Part of a small language model's weights.
Size: width 384, MLP 1024 ReGLU.
Architecture: rotary positions, attention and MLP in parallel.
Training: 484M tokens, 7378 steps.
MLP neurons of a small language model. Each row is named by its layer, matrix (gate and up: input weights) and neuron, and shows model dimensions 288-351. Each number is 50 + 10 x the weight over its row's rms, rounded and kept within 0 to 99. A neuron's up and down rows have the sign that makes its largest values positive.
After each neuron's rows, "fires in" lists the words (lower case) most often at its 100 highest values on Wikipedia text that the model never trained on.

L5.gate687:47 49 50 59 48 54 53 67 46 58 54 57 70 66 57 55 55 59 46 68 56 51 61 49 44 50 65 50 43 58 49 45 44 50 46 45 41 45 37 47 54 39 20 51 58 52 25 65 53 62 58 43 50 30 50 47 53 58 70 49 66 69 55 39
L5.up687:48 56 53 50 43 57 44 48 37 43 41 44 57 34 53 70 62 61 61 58 60 62 58 43 44 29 62 64 46 62 45 21 46 52 44 52 44 45 45 44 47 48 51 51 48 56 32 50 62 57 48 40 57 48 57 50 45 54 58 49 57 49 43 50
fires in: "of", "for", "in", "eventually", "almost"

L2.gate26:53 69 39 61 56 51 63 54 50 60 60 55 57 61 63 51 46 57 48 57 58 54 65 37 68 37 53 66 67 55 54 40 31 41 42 57 37 62 37 38 40 61 63 47 53 63 49 38 34 53 50 61 31 60 60 66 55 37 39 62 56 53 59 47
L2.up26:44 29 78 48 44 42 59 53 43 50 44 39 55 54 69 64 48 36 59 64 49 56 32 55 42 38 71 58 48 38 45 53 47 49 54 36 32 49 52 55 51 59 59 63 63 48 53 37 52 35 54 50 57 49 39 48 47 56 31 67 39 48 59 68
fires in: "that"

L5.gate928:43 50 44 45 55 48 37 66 43 44 48 42 51 58 41 64 55 26 45 61 48 62 43 59 56 63 65 60 34 75 41 48 55 64 41 51 38 43 60 61 57 55 48 69 38 42 41 56 58 53 50 61 70 61 65 45 56 45 55 64 35 44 58 35
L5.up928:36 65 62 36 55 58 25 64 40 35 41 34 57 28 39 51 43 43 46 63 48 58 50 52 43 55 65 52 53 50 50 36 44 43 44 50 58 44 68 52 38 61 62 41 53 37 55 49 52 55 51 33 67 68 42 41 56 58 66 59 57 42 44 57
fires in: "had", "has", "have", "also"

L2.gate926:44 65 37 46 48 53 39 59 49 49 50 58 47 38 42 60 62 48 49 43 71 53 48 41 39 54 51 50 50 53 55 54 56 32 48 59 51 39 69 58 58 61 51 39 59 45 46 35 45 66 54 56 33 55 55 47 42 76 41 61 42 50 34 68
L2.up926:32 50 49 37 52 29 52 62 41 68 41 54 52 33 39 61 63 35 57 50 46 42 60 48 49 43 46 47 48 65 46 47 60 48 47 61 40 50 59 49 52 59 52 53 56 55 49 56 40 28 44 58 61 44 49 43 47 49 43 59 59 59 36 57
fires in: "of"

L5.gate270:65 35 35 48 52 50 52 74 37 42 39 59 54 49 63 51 51 46 52 67 53 70 67 45 46 58 68 61 44 42 46 51 40 65 47 46 42 47 70 55 45 44 50 65 43 57 42 41 48 61 54 70 65 49 52 59 59 42 55 52 51 66 48 55
L5.up270:52 61 58 40 47 41 49 44 46 49 37 63 45 56 39 45 59 61 49 41 46 42 67 50 47 57 47 42 36 62 50 55 37 53 56 58 48 43 38 47 52 55 59 62 69 61 45 45 50 55 40 48 40 41 43 48 43 37 51 58 39 74 59 49
fires in: "to", "had", "the", "its", "a"

L5.gate393:64 55 62 42 56 49 55 60 48 46 40 48 72 57 44 45 50 32 40 47 51 52 50 43 71 73 40 57 62 75 43 25 47 56 60 52 49 55 28 39 55 35 52 71 41 59 49 48 40 39 64 46 65 76 26 41 48 36 55 64 52 42 45 47
L5.up393:72 46 51 41 38 46 66 34 62 56 43 60 59 61 68 53 47 51 41 53 50 60 50 68 42 39 38 49 19 49 66 40 45 50 61 41 44 44 37 60 41 59 40 56 39 55 82 53 59 46 41 71 35 49 31 45 31 46 44 35 37 41 43 32
fires in: "the", "a", "to"

L2.gate75:44 43 43 44 54 60 60 56 57 61 53 43 58 60 34 42 48 63 48 65 51 48 39 53 43 28 36 44 63 61 65 43 57 60 56 45 61 54 39 58 57 45 51 57 56 46 39 68 37 55 56 57 73 64 38 40 36 38 56 47 51 38 48 48
L2.up75:48 40 40 45 67 48 51 42 62 52 56 51 43 53 36 63 50 47 49 54 52 48 50 46 51 52 45 36 64 57 54 58 66 37 42 47 41 47 33 44 41 51 56 50 38 44 53 57 45 37 48 71 39 54 54 62 44 46 59 41 48 57 39 48
fires in: "to", "from"

L5.gate615:49 45 35 43 61 48 54 47 41 71 55 62 46 44 63 48 46 37 33 61 38 37 57 48 30 63 69 32 61 73 46 55 56 67 65 40 34 29 54 60 40 52 66 51 55 56 63 64 44 39 69 39 39 48 63 40 60 66 38 48 57 60 67 54
L5.up615:40 44 51 55 56 44 52 58 65 53 45 55 60 41 54 68 67 46 65 58 47 55 59 44 53 45 42 39 49 51 56 52 49 58 64 48 45 46 44 45 46 49 71 48 65 58 54 50 48 58 64 57 55 70 57 58 55 43 50 38 64 36 43 49
fires in: "the", "its", "s"

L5.gate973:56 55 34 61 52 37 72 76 37 64 47 42 52 43 67 53 66 50 51 42 57 58 39 55 47 55 42 55 52 50 45 59 60 49 65 62 61 46 56 62 50 57 47 50 52 35 49 61 51 56 54 47 65 47 60 62 53 62 64 45 42 52 63 48
L5.up973:42 45 42 83 47 46 58 57 44 48 39 41 58 36 61 50 61 43 58 47 59 45 54 43 44 50 59 50 50 57 60 37 50 45 49 56 42 46 47 56 56 50 57 59 76 60 75 56 61 74 52 64 68 61 47 52 19 49 58 41 44 56 53 50
fires in: "in"

L5.gate22:63 26 53 53 41 54 67 55 55 60 48 46 77 43 43 51 57 42 45 33 44 44 56 52 52 57 40 31 45 65 58 53 25 45 35 45 52 41 49 58 60 25 53 52 52 44 41 50 48 42 59 61 49 49 38 58 53 62 43 64 50 45 56 33
L5.up22:46 40 49 53 54 74 49 51 51 56 34 63 40 38 37 22 63 50 58 40 58 59 41 45 41 36 70 38 59 54 49 62 58 51 33 56 40 60 55 43 19 39 61 52 39 66 46 49 78 45 31 53 39 44 57 56 57 39 36 61 39 65 57 43
fires in: "it", "she", "there", "club"

L2.gate703:49 51 55 43 43 45 46 63 26 68 61 50 32 49 30 58 45 46 68 51 49 29 53 58 45 48 42 58 49 43 56 50 37 50 40 47 47 61 39 46 40 59 45 49 39 60 56 31 40 57 51 47 52 56 53 17 51 62 50 43 45 36 35 52
L2.up703:45 45 44 48 59 49 42 58 51 59 53 40 41 51 35 29 42 38 53 48 64 42 56 65 41 58 58 38 42 27 52 58 41 54 56 78 60 39 41 49 48 60 62 54 43 66 52 34 44 48 39 57 56 69 37 51 45 53 31 51 44 59 58 63
fires in: "of"

L2.gate354:54 58 50 60 55 36 48 66 45 68 51 63 67 41 50 58 66 33 39 45 39 54 61 66 37 46 44 55 41 68 41 51 38 44 36 65 21 51 53 35 58 51 55 51 46 64 55 37 70 54 62 49 59 38 50 52 49 47 41 57 58 60 59 38
L2.up354:50 53 61 68 60 53 45 58 44 50 62 54 59 48 57 56 54 53 49 58 62 45 58 65 54 68 54 54 58 45 44 40 54 51 43 36 60 62 35 61 56 46 47 57 40 56 54 59 51 38 38 75 26 31 47 50 43 48 44 67 64 57 66 34
fires in: "of", "in", "fauj", "sabercats", "tuber"

L2.gate488:30 45 57 66 42 45 65 61 45 54 58 55 67 30 50 54 39 66 66 31 44 45 54 48 46 49 37 43 61 44 58 49 61 65 50 55 54 39 56 55 49 53 68 61 41 71 44 57 63 71 59 42 66 58 63 46 62 53 36 49 45 48 55 53
L2.up488:55 51 46 59 33 53 61 29 48 48 44 50 34 52 48 55 45 52 48 61 45 46 42 63 39 45 29 48 40 73 44 42 67 47 50 42 57 49 58 44 56 56 49 38 44 51 58 55 58 67 40 70 57 60 44 58 49 52 46 31 33 57 57 46
fires in: "to", "of", "in"

L5.gate892:47 54 48 44 50 50 58 40 49 58 59 48 64 35 40 39 33 61 34 37 40 32 56 48 60 59 41 52 42 46 46 66 32 50 53 45 40 39 41 65 60 73 61 55 56 37 53 57 68 53 67 45 52 36 42 44 51 59 55 59 47 54 46 54
L5.up892:59 43 47 64 44 51 67 53 46 51 49 56 50 49 27 45 39 56 56 54 46 64 48 50 44 61 61 44 42 49 58 66 39 51 45 55 38 63 58 64 52 61 69 46 43 62 63 52 33 55 51 59 62 48 41 53 55 22 37 61 65 46 53 65
fires in: "a", "two", "first", "one", "short", "15"

L2.gate986:38 46 57 54 53 42 46 35 55 42 58 51 29 40 34 45 41 52 54 59 56 49 37 56 35 68 54 62 17 50 33 64 40 49 49 72 45 45 50 61 51 49 52 59 54 35 49 48 33 38 57 50 36 60 64 38 56 55 41 54 67 48 54 50
L2.up986:43 41 57 58 63 60 50 43 51 59 38 45 37 44 38 43 49 57 45 41 58 34 51 35 61 49 59 41 40 58 59 63 38 54 36 54 47 49 33 50 53 36 48 55 53 38 58 58 41 26 38 60 34 59 64 45 50 46 49 43 46 50 50 52
fires in: "up", "down", "tuber", "addition"

L2.gate170:48 46 52 40 58 51 42 55 67 56 51 73 55 49 33 30 36 66 49 55 52 55 45 50 59 41 48 47 44 46 60 51 42 51 66 43 43 32 53 52 41 54 61 50 32 47 44 48 48 44 42 57 37 62 61 43 40 70 65 40 48 66 54 55
L2.up170:41 39 54 50 55 32 53 48 56 45 70 68 45 59 43 63 34 85 33 56 68 36 51 47 60 46 45 53 39 47 59 69 66 47 63 46 49 52 64 43 46 33 54 33 34 41 63 64 46 61 56 48 41 35 41 45 46 60 60 35 45 37 44 69
fires in: "to", "on", "such", "into"

L5.gate501:54 57 30 36 51 53 38 57 45 55 59 49 55 51 34 23 47 34 55 56 63 72 65 62 33 50 53 42 43 51 55 22 47 58 48 42 62 48 39 45 38 40 45 59 64 48 37 33 54 55 41 47 48 49 35 50 61 66 59 40 63 62 41 51
L5.up501:54 42 40 50 44 39 51 40 54 41 61 57 43 41 43 44 55 52 35 45 55 52 45 58 48 67 71 49 49 51 56 36 55 58 49 42 53 70 65 40 67 59 68 56 47 58 50 42 65 59 43 54 55 60 47 54 62 48 62 56 47 69 32 63
fires in: "also", "not", "t", "often"

L2.gate489:51 29 40 50 50 57 38 61 53 53 56 66 44 45 56 42 64 49 63 49 52 48 35 49 26 49 56 64 61 44 59 37 76 52 69 58 61 64 61 71 41 51 38 39 45 37 51 62 30 50 57 39 40 35 40 47 48 72 52 58 53 53 45 52
L2.up489:55 38 55 50 59 40 44 41 52 53 52 60 49 33 50 50 56 56 54 40 42 49 53 57 49 37 47 44 43 39 46 46 39 48 52 46 44 52 51 36 57 59 49 59 37 59 60 50 51 58 50 63 52 62 49 42 47 25 54 44 50 60 42 34
fires in: "to", "of", "as", "in", "makes"

L5.gate769:57 59 49 57 50 57 71 52 60 36 46 57 53 65 38 60 64 62 58 35 65 62 67 48 53 53 53 55 53 72 63 47 38 35 51 45 45 42 46 53 61 60 71 59 52 44 54 57 65 56 45 47 63 57 54 40 66 59 44 36 47 52 56 55
L5.up769:43 51 68 47 31 44 59 64 29 50 32 45 52 41 64 46 58 60 63 53 27 38 49 46 49 49 60 51 51 56 40 48 63 42 58 60 58 43 57 41 40 58 41 63 57 41 49 35 45 52 40 66 56 55 42 43 54 45 35 60 40 58 70 62
fires in: "that", "love", "of"

L2.gate766:54 45 48 65 51 57 44 45 46 48 48 59 62 32 63 44 41 70 54 38 57 42 56 58 61 56 66 56 59 46 58 67 35 47 49 43 42 49 56 41 53 60 43 49 55 51 43 52 67 44 62 62 52 48 38 55 56 39 49 33 53 58 28 48
L2.up766:48 51 62 64 51 67 47 38 52 40 40 66 67 46 64 41 41 37 54 60 51 57 47 61 46 48 42 53 63 47 38 43 55 53 44 61 55 43 54 61 69 45 50 66 67 55 54 48 41 58 64 41 45 71 46 44 50 51 55 47 46 47 55 47
fires in: "of", "at", "to", "in", "through", "near"

L2.gate470:44 34 40 44 57 60 64 35 52 49 53 63 63 63 60 44 50 43 62 41 61 40 69 28 66 48 50 61 48 54 48 38 55 52 55 48 55 56 62 52 57 48 44 27 53 62 52 40 48 46 37 46 55 75 43 37 65 38 59 52 49 43 55 53
L2.up470:51 42 37 34 28 51 56 44 53 64 64 61 50 55 69 61 64 61 37 53 47 50 49 51 50 52 33 56 60 66 44 55 46 56 65 53 28 63 38 58 55 47 42 45 66 56 48 56 54 59 37 40 61 71 45 61 60 48 45 51 49 64 57 50
fires in: "well", "of", "to", "in", "out"

L2.gate502:61 44 65 45 56 55 59 37 66 44 53 56 47 45 47 43 38 55 58 50 34 53 65 82 56 68 41 36 59 54 40 64 53 51 53 46 69 48 56 62 66 60 41 36 66 52 42 45 55 55 45 51 55 56 56 85 45 47 51 37 30 42 47 55
L2.up502:27 62 46 60 50 60 47 43 58 45 36 66 51 51 58 46 65 52 55 56 41 49 53 58 53 49 43 34 39 53 48 51 39 65 39 66 65 45 57 70 59 52 53 48 46 49 39 46 49 57 44 56 60 58 45 53 52 49 53 36 39 53 42 35
fires in: "to", "upon", "of", "after", "date"

L2.gate129:63 56 59 67 37 57 64 40 44 45 34 55 34 49 55 57 74 60 53 61 53 47 54 46 32 61 59 48 53 56 48 48 44 55 30 37 34 54 58 40 47 42 31 55 31 32 52 39 47 40 60 48 56 52 52 54 52 44 46 32 45 37 48 38
L2.up129:62 50 51 43 44 57 53 45 61 43 57 34 39 38 30 64 48 37 28 48 44 30 50 59 10 60 35 57 72 45 41 28 24 52 38 57 47 54 54 38 22 58 68 55 38 42 58 39 52 51 59 39 49 55 44 48 66 38 40 34 49 41 38 49
fires in: "a", "chrysopsyche", "plenipotentiary", "an", "isolated"

L2.gate844:62 45 44 47 42 44 42 53 46 39 68 44 38 52 39 40 42 58 65 49 46 46 36 47 40 22 57 43 46 44 57 48 51 31 29 49 51 55 52 62 44 45 44 61 53 35 42 64 38 36 57 48 47 52 46 56 49 43 70 32 34 55 59 56
L2.up844:61 40 47 56 63 70 35 44 52 49 69 53 46 29 33 48 60 32 38 71 67 50 33 52 60 49 42 68 46 43 59 46 54 52 41 36 56 41 41 42 48 51 35 57 56 56 39 46 45 38 55 56 56 45 27 52 30 47 37 52 55 42 17 51
fires in: "to", "saxe"

L2.gate976:32 65 41 62 37 38 50 49 58 58 53 66 42 52 39 40 39 57 59 45 35 54 56 36 58 44 50 63 47 27 68 60 41 44 55 43 52 56 50 82 47 44 49 60 45 54 31 57 42 48 52 45 35 46 50 40 44 63 51 64 47 44 71 69
L2.up976:40 48 50 45 33 52 52 35 53 55 40 58 57 45 65 43 55 51 56 48 41 62 45 44 52 49 33 45 60 37 49 37 51 72 41 64 49 46 52 43 51 50 44 53 58 48 46 69 52 28 64 63 66 53 37 39 44 67 66 28 36 50 69 50
fires in: "of", "on", "for", "at", "upon"

L2.gate223:49 40 62 65 33 38 48 47 58 58 31 46 33 66 32 57 20 48 49 42 38 52 55 32 55 54 50 33 47 39 62 48 57 55 42 55 52 55 35 65 60 43 54 35 62 56 54 35 47 42 32 69 52 57 56 29 38 50 67 44 48 51 36 51
L2.up223:26 53 63 46 58 56 55 35 56 72 55 57 44 52 47 48 61 34 72 42 58 44 65 45 38 45 39 51 35 52 57 39 58 43 55 53 33 55 40 60 51 47 54 48 35 33 65 50 46 53 47 52 39 45 49 52 40 58 42 56 44 66 52 64
fires in: "of"

L2.gate487:51 55 36 72 24 40 34 51 59 52 29 50 62 51 51 43 46 58 52 51 55 68 44 25 66 58 57 47 58 35 54 41 70 45 61 70 57 47 56 55 50 37 48 70 45 51 34 38 61 55 54 43 50 58 60 42 46 41 57 57 69 51 57 49
L2.up487:41 47 60 36 68 53 59 70 43 32 49 55 63 36 52 54 64 52 45 48 49 69 50 55 51 41 50 55 50 38 38 59 58 44 54 56 51 60 57 42 48 42 63 65 54 50 44 40 56 57 57 61 50 51 45 50 44 36 48 69 43 43 32 46
fires in: "of"

L2.gate51:40 55 54 52 70 50 55 56 51 53 47 45 65 58 49 60 34 67 48 39 44 51 70 36 57 54 54 53 29 65 55 73 70 53 55 35 44 44 51 38 52 32 62 38 42 50 50 33 57 47 40 68 30 25 48 53 48 64 58 49 50 46 35 40
L2.up51:66 43 55 59 46 56 41 65 33 33 39 49 55 59 31 45 39 55 59 41 64 43 41 39 35 57 48 57 36 46 41 46 59 55 62 50 58 48 62 65 49 48 55 53 55 47 50 60 63 55 37 53 56 40 67 48 52 36 35 39 51 41 44 54
fires in: "it", "there", "oil"

L2.gate348:47 51 58 30 49 64 38 50 37 53 71 51 50 43 44 37 37 45 57 70 61 57 36 49 43 41 38 69 55 57 57 35 43 64 54 44 53 22 65 49 33 50 41 61 58 38 35 51 56 44 59 52 63 52 67 28 56 62 50 25 46 51 46 50
L2.up348:59 41 28 56 55 43 52 46 74 53 51 63 46 51 40 67 46 63 49 51 55 42 54 59 58 50 44 44 50 74 71 31 39 61 27 42 55 37 63 28 47 55 41 48 71 62 29 46 40 51 56 45 62 49 58 60 62 45 51 46 50 44 45 51
fires in: "to"

L2.gate450:47 38 39 54 60 39 35 60 31 51 51 47 52 56 48 36 55 33 44 37 51 43 49 38 45 70 55 55 45 48 57 51 48 55 56 60 49 53 71 70 43 39 40 50 59 73 33 54 54 65 50 24 50 49 36 50 52 57 53 54 44 49 59 44
L2.up450:56 53 40 47 56 49 42 50 32 37 33 49 44 52 68 53 80 34 51 55 52 60 59 50 71 65 39 51 49 40 64 46 55 59 39 52 33 60 52 49 52 54 41 44 53 54 50 48 69 59 50 38 46 65 43 59 52 49 59 56 52 47 77 38
fires in: "to", "of", "from", "high", "into"

L2.gate128:65 45 45 63 40 39 51 32 40 49 42 53 52 63 45 61 51 62 53 43 61 65 63 46 34 60 41 76 66 44 42 50 51 52 28 43 33 32 47 46 52 42 37 46 42 58 28 42 33 59 35 43 41 45 54 42 54 49 38 36 47 53 40 46
L2.up128:65 61 66 60 60 45 52 52 72 46 44 44 50 66 62 53 63 39 35 57 36 33 38 48 60 65 43 28 67 48 46 29 32 25 47 41 69 61 57 54 58 53 55 63 59 47 42 79 48 58 53 42 44 54 34 51 54 42 47 51 53 49 53 43
fires in: "to", "of", "as", "about", "motifs"

L2.gate344:45 64 55 79 40 65 56 81 56 39 59 64 51 48 63 40 49 69 49 42 52 49 44 47 50 55 53 44 57 45 56 49 28 41 52 60 51 54 34 44 46 31 37 44 39 42 43 47 62 66 47 54 46 30 37 47 50 25 45 57 36 46 40 59
L2.up344:51 49 57 71 55 40 44 66 74 31 31 56 52 35 52 34 46 56 41 61 40 39 51 43 54 52 42 58 55 64 46 36 57 35 55 56 55 53 47 37 39 55 51 33 41 36 51 44 57 47 48 55 50 36 49 48 36 53 45 53 39 56 40 38
fires in: "as", "like", "vise", "for", "villegas", "scandinavians"

L2.gate397:43 44 49 51 45 48 53 55 50 63 41 61 60 45 59 41 28 46 55 31 42 53 57 56 38 45 50 52 39 55 32 46 49 32 46 49 44 42 59 45 33 72 51 64 62 55 18 62 54 53 58 35 66 47 36 47 65 47 65 47 50 59 55 61
L2.up397:47 61 56 65 51 37 56 45 41 51 32 56 47 51 45 41 42 49 56 42 35 64 48 68 38 35 59 64 37 56 51 47 70 55 35 46 55 25 42 52 55 47 40 63 31 33 22 46 40 45 38 59 70 34 42 46 50 54 46 37 44 51 34 50
fires in: "for", "n", "of", "have", "over", "be"

L5.gate319:50 46 57 68 45 35 53 39 65 51 47 51 54 43 48 43 38 56 48 31 57 38 40 48 42 68 47 55 32 56 48 47 54 53 51 42 39 46 46 53 66 46 62 42 40 61 38 56 70 51 57 52 54 54 37 53 51 36 50 53 54 58 54 44
L5.up319:61 48 49 54 64 42 54 59 81 29 54 54 57 65 56 49 49 70 44 42 54 36 42 52 49 61 55 42 56 51 56 74 42 54 67 38 63 59 48 56 62 45 63 56 51 68 54 46 62 36 57 44 48 40 38 71 41 33 44 47 62 57 64 55
fires in: "it", "went", "go", "out", "do", "goes"

L2.gate537:65 44 43 64 59 46 34 65 37 61 43 55 59 55 56 38 48 65 48 55 55 54 45 48 51 64 42 42 48 50 53 48 44 61 47 38 48 61 47 66 62 37 33 71 40 50 32 52 42 41 44 44 60 48 46 39 50 45 61 54 43 47 44 46
L2.up537:45 42 57 50 21 74 37 43 70 51 35 60 66 64 35 43 54 46 48 40 47 41 50 28 46 50 51 46 59 57 52 46 51 49 59 41 60 45 38 52 52 46 44 42 46 64 46 56 48 53 53 43 45 46 48 66 48 46 47 43 61 54 40 44
fires in: "grumman", "on", "upon", "gyrus", "of", "pickup"

L2.gate18:33 67 62 57 37 59 34 59 51 41 55 54 57 37 68 60 44 37 49 56 58 51 29 40 34 46 37 50 60 55 51 44 68 50 41 47 50 68 33 28 48 56 56 36 48 45 29 35 57 64 60 49 37 45 48 44 50 50 31 54 53 58 34 52
L2.up18:57 77 58 57 46 45 45 48 72 54 50 63 31 46 37 68 62 41 76 64 52 39 30 44 44 67 38 40 40 59 45 41 53 39 44 68 61 43 51 49 25 46 60 51 33 46 48 57 28 56 40 57 37 38 50 44 60 65 60 52 62 71 53 50
fires in: "to", "for", "of", "vertex"

L2.gate659:46 42 40 53 67 48 53 54 43 38 43 66 35 51 49 44 46 50 46 61 57 38 63 51 40 42 35 38 46 69 48 38 63 35 60 54 45 40 63 57 34 64 61 38 73 47 42 55 65 40 41 51 45 45 43 41 47 53 68 51 48 59 53 51
L2.up659:53 43 35 47 53 65 50 55 34 48 42 44 77 24 48 42 61 63 40 55 42 42 53 43 61 44 43 60 60 32 48 61 55 61 60 50 57 47 54 64 67 55 51 57 45 47 52 51 66 66 53 41 46 43 74 48 53 32 49 51 48 47 52 45
fires in: "of", "to", "into", "from"

L2.gate421:60 52 43 52 47 34 42 44 48 44 38 41 41 54 45 48 61 73 32 46 52 45 45 55 59 65 42 38 53 46 34 25 48 50 47 37 30 51 60 38 54 58 38 39 28 43 30 38 46 55 54 36 45 44 54 31 50 52 38 64 50 40 37 64
L2.up421:50 44 64 57 39 33 56 55 63 61 40 56 50 35 37 66 59 62 56 33 46 45 70 47 24 43 59 60 53 30 55 57 43 42 59 63 50 54 63 24 55 44 56 60 37 34 45 55 62 56 29 43 39 43 58 43 56 44 41 46 46 58 36 51
fires in: "of", "to", "fairy"

L2.gate701:45 49 53 55 52 58 42 56 55 50 51 43 57 37 44 47 28 41 45 47 50 49 49 53 79 56 42 30 58 51 51 60 47 41 46 61 46 22 40 49 43 53 52 44 51 60 52 54 55 51 39 49 37 37 58 50 38 70 54 58 67 61 44 56
L2.up701:47 47 59 62 58 44 38 51 78 39 50 54 66 27 42 45 19 80 68 47 51 50 47 61 68 50 45 34 56 45 48 61 40 32 61 41 46 36 43 54 53 53 50 45 45 54 52 63 50 52 53 51 51 65 48 44 44 43 41 34 60 66 45 59
fires in: "to", "through", "scandinavians"

L2.gate956:50 48 54 56 48 31 42 50 40 55 45 34 38 43 63 68 52 36 50 63 41 50 41 35 49 45 60 57 51 40 44 48 39 53 41 55 52 53 32 46 56 61 62 46 57 45 51 63 65 46 51 61 49 72 60 41 35 46 51 61 58 30 41 45
L2.up956:41 52 49 48 59 41 45 45 36 42 60 46 38 52 64 61 47 35 39 65 53 32 41 33 57 55 55 71 47 51 64 49 47 42 49 57 45 63 42 45 46 51 64 61 50 52 55 42 57 29 32 48 65 58 39 49 36 52 51 65 64 44 58 40
fires in: "of", "both", "climate"

L2.gate978:70 35 47 45 47 56 43 60 60 59 21 46 35 45 50 53 48 32 56 59 41 43 43 56 48 26 56 40 60 61 46 45 59 30 47 35 48 51 41 43 47 57 52 52 41 38 56 58 45 53 52 54 51 35 40 51 36 60 47 46 31 46 43 38
L2.up978:44 30 51 41 59 56 49 59 49 56 34 58 27 35 38 48 42 60 47 52 58 47 56 37 52 50 47 51 59 38 38 61 79 31 68 42 49 64 52 55 40 43 32 41 39 42 59 63 41 41 29 70 55 54 48 55 38 58 60 56 43 46 47 54
fires in: "it", "his", "of", "died", "s", "members"

L2.gate275:60 43 55 65 48 37 44 50 45 57 53 38 53 42 56 53 50 52 61 39 59 42 34 50 55 54 55 60 59 44 59 50 54 50 59 44 46 49 54 59 50 60 51 45 49 66 36 51 43 48 51 42 56 28 43 61 50 66 60 30 47 55 58 33
L2.up275:53 55 40 49 66 43 51 48 56 56 51 54 50 33 73 49 45 35 66 47 55 48 50 27 59 36 44 49 33 54 47 50 41 59 49 41 46 30 59 68 54 56 46 65 60 56 46 46 38 55 66 56 61 52 47 59 54 37 49 54 65 31 59 37
fires in: "in", "at"

L5.gate271:59 52 45 25 36 42 50 44 59 47 57 61 47 42 66 38 67 56 29 53 44 45 47 49 53 41 48 46 39 61 48 47 39 51 43 53 62 44 74 65 57 54 55 47 46 49 43 66 52 39 65 37 56 51 58 43 46 63 53 43 38 35 49 54
L5.up271:41 58 56 63 36 60 51 48 73 51 42 67 42 26 66 41 38 55 36 45 47 42 54 47 67 46 52 59 48 51 49 42 58 58 37 58 45 58 60 68 49 32 52 59 48 43 51 60 39 45 40 56 37 49 61 57 65 53 51 54 62 41 47 45
fires in: "his", "her", "the", "s"

L5.gate710:50 55 35 52 39 44 46 63 43 47 46 43 57 38 51 54 75 45 55 61 54 39 62 72 63 49 61 53 68 37 23 47 42 46 82 30 50 33 47 55 54 45 47 50 56 58 51 57 74 40 55 52 60 47 59 56 54 43 34 49 43 59 48 35
L5.up710:52 37 50 50 55 55 44 51 41 48 49 49 43 51 34 51 42 60 54 49 43 53 69 58 39 61 42 52 29 49 34 52 40 42 49 48 49 57 49 54 64 65 36 45 39 61 42 46 49 51 41 43 54 53 51 58 37 55 63 29 58 53 42 41
fires in: "to", "these", "would", "which", "had", "could"

L5.gate758:59 65 54 37 43 42 50 54 58 66 54 51 51 61 44 42 42 53 51 54 72 51 55 45 61 54 40 45 41 49 63 37 49 56 50 67 58 51 58 53 59 44 65 42 47 71 53 56 58 48 37 59 66 60 51 44 63 50 49 58 34 36 54 49
L5.up758:33 54 41 66 53 47 47 66 59 57 37 77 43 61 52 74 55 41 45 54 64 42 57 53 36 40 58 49 52 53 41 52 56 63 56 49 51 40 49 59 55 62 38 17 52 38 71 57 43 33 52 59 41 45 51 51 57 54 49 65 54 44 45 28
fires in: "of", "in", "late", "south"